{
  "num_hidden_layers": 14,
  "hidden_size": 576,
  "num_attention_heads": 9,
  "num_key_value_heads": 9,
  "head_dim": 64,
  "intermediate_size": 4608,
  "vocab_size": 13241,
  "hidden_act": "geglu",
  "norm": "rmsnorm",
  "norm_place": "peri",
  "norm_eps": 1e-05,
  "positions": "rope",
  "rope_theta": 48300.0,
  "rope_fraction": 1.0,
  "qk_norm": false,
  "attn_scale": 0.125,
  "bias": "none",
  "tie_word_embeddings": true,
  "parallel_block": false,
  "extras": ["capped logits"],
  "init": "uniform",
  "init_std_qkv": 0.0208,
  "init_std_o": 0.00393,
  "init_std_up": 0.0208,
  "init_std_down": 0.00139,
  "optimizer": "adamw",
  "learning_rate": 0.000411,
  "lr_mult_qkv": 0.5,
  "beta1": 0.9,
  "beta2": 0.95,
  "lr_head": 0.00634,
  "max_grad_norm": 1.0,
  "warmup_steps": 375,
  "schedule": "wsd",
  "decay_fraction": 0.749,
  "decay_shape": "sqrt",
  "final_lr_fraction": 0.1,
  "batch_tokens": [65536, 131072, 196608],
  "max_seq_len": 2048,
  "doc_mask": true,
  "train_tokens": 1089000000,
  "max_steps": 9010,
  "dataset": "wikipedia_en"
}
MLP neurons of a small language model. Each row is named by its layer, matrix (down: output weights) and neuron, and shows model dimensions 224-319. Each number is 500 + 40 x the weight over its row's rms, rounded and kept within 0 to 999. Numbers have three digits each. A neuron's up and down rows have the sign that makes its largest values positive.
After each neuron's rows, "raises" lists the tokens whose logits its output raises most directly, leaving later layers aside.

L9.down2679:449462478523420540496542514420512481473436515431474498523528435522443490523502451478506576516513523458567599496521531486454547485535530552587452390543520536453510510495455454520522557537505504508537537497538536438505497465446507529445485536439470407516517526434437560470506488432445467437
raises: " giving", " being", " having", " of which", " including"

L9.down4177:534478493441498558521550542580410451558509511526498512517508524465462503425471541531508427519486478512548439410490507569408521458470561491481466546489464504513491521425416522565503470546492503601514465547514585539424484499540463503501505452493481536503515599540484541520510449532494458507
raises: "es were", "ing was", "ed the", "s have", "ed him"

L9.down852:522513516553521594512509526488491476535539508493528515564479479607541454456505587505534520496508493507494479537420502449521516552526504518525495563489590513482612462494531559554508466388555522493543495489498549481521446451442542496474466518433464484466503512512582479484489502485509478489
raises: " University", " University.", " State University", " City Council", " University of"

L9.down4318:527438510565493509487462519516481509494505512524469500541478523443603520540502473480375489478485437567554531457517479504442416530502494463586435538481501517497405533463460465456485563427525507576512586433536533505520527549529404547514487500534533515466487543548574546514593525489511527458
raises: " year ", " February", " summer", " January", " July"

L9.down1330:456534558593477528566482481458502483432508500445457432511455539534542486536426523473532472470446460516520528500461461513538472478489522482482528485472527518513519480517536554524499445516532473530518470458512524533497441548539471515489508470474518437469458559472427444558506468554542468451
raises: " days later", " years later", " later", " earlier", " months"

L9.down3054:423569516495454474417480509518471523531409486497483430507475536484625480498507453452551453474460497495450538540572513547550466508552541475456527512568477471506497525472533526569436529458559504497523555596472541454516514501519491454480552525528496485498442500511535495434519479525484548438
raises: "ur", " du", "urs", " Pierre", "ux"

L9.down353:508518475572439507398549449584459489549509516550486486481484548511535494441486508455487547544490499574476468522487534508569492482546609508473539598467456530515552454577506442451490534480521519490469464565469503508428437471467537481551501520491542495516490481489494519430446498525568539457
raises: " championship", " win", " playoff", " Championship", " winner"

L9.down3615:450437487566582510511504513498523598408517524511429500570477540548458510489523477452495524459526527547471532512428546573471545483490542455503495454482508424467546466434490544568525481601442526503494489509465527476437453551493538456408442457542507489496525462512463581500472517511456453498
raises: " and her", ", she", ", she was", " in her", " Marie"

L9.down645:478481453477548528573496461431513584488464462451553432528536517506521506460519608474433502500534579452570555525607507521500456501439446474487527512472503514505503518504547496448499464472567522546475501529522444540525476502534529521511490520466380510521546464461489488524469592530539536477
raises: " estate", " group of", " area", " section", " series of"

L9.down2841:520468501564502432491495466474483513516451542421519422530461435474488531445501504561503468516497515454524479460501488537565501455505490480437521519552510505515519532447515409470525495488582503469514435400522612453508470473489499477483430456504494517515508431536496488440469503496574493575
raises: " other", " pred", " many", " former", " friend"

L9.down3600:462466537557470531478481417461481468463492541511547457466560489454518508499526477446565584565515535532500524498548503484584531511486532477423509527459573458400491519495530530525514471467551467494519569545472483512482570589497440466505420492507507583475560519546457476537421444478554552468
raises: "ts.", " team.", "ance.", "als.", "ment."

L9.down4116:544534516456556556500512566490544441465399501520496472460495480493479473497465526508455622450516535468439483448534521484566564504446435582565500498489497470540483587481438559588469557528532474452507576426501433474530525526485494517397498498502534456557511515465531469487504525542543534493
raises: " born", " considered", " called", " brought", " taken"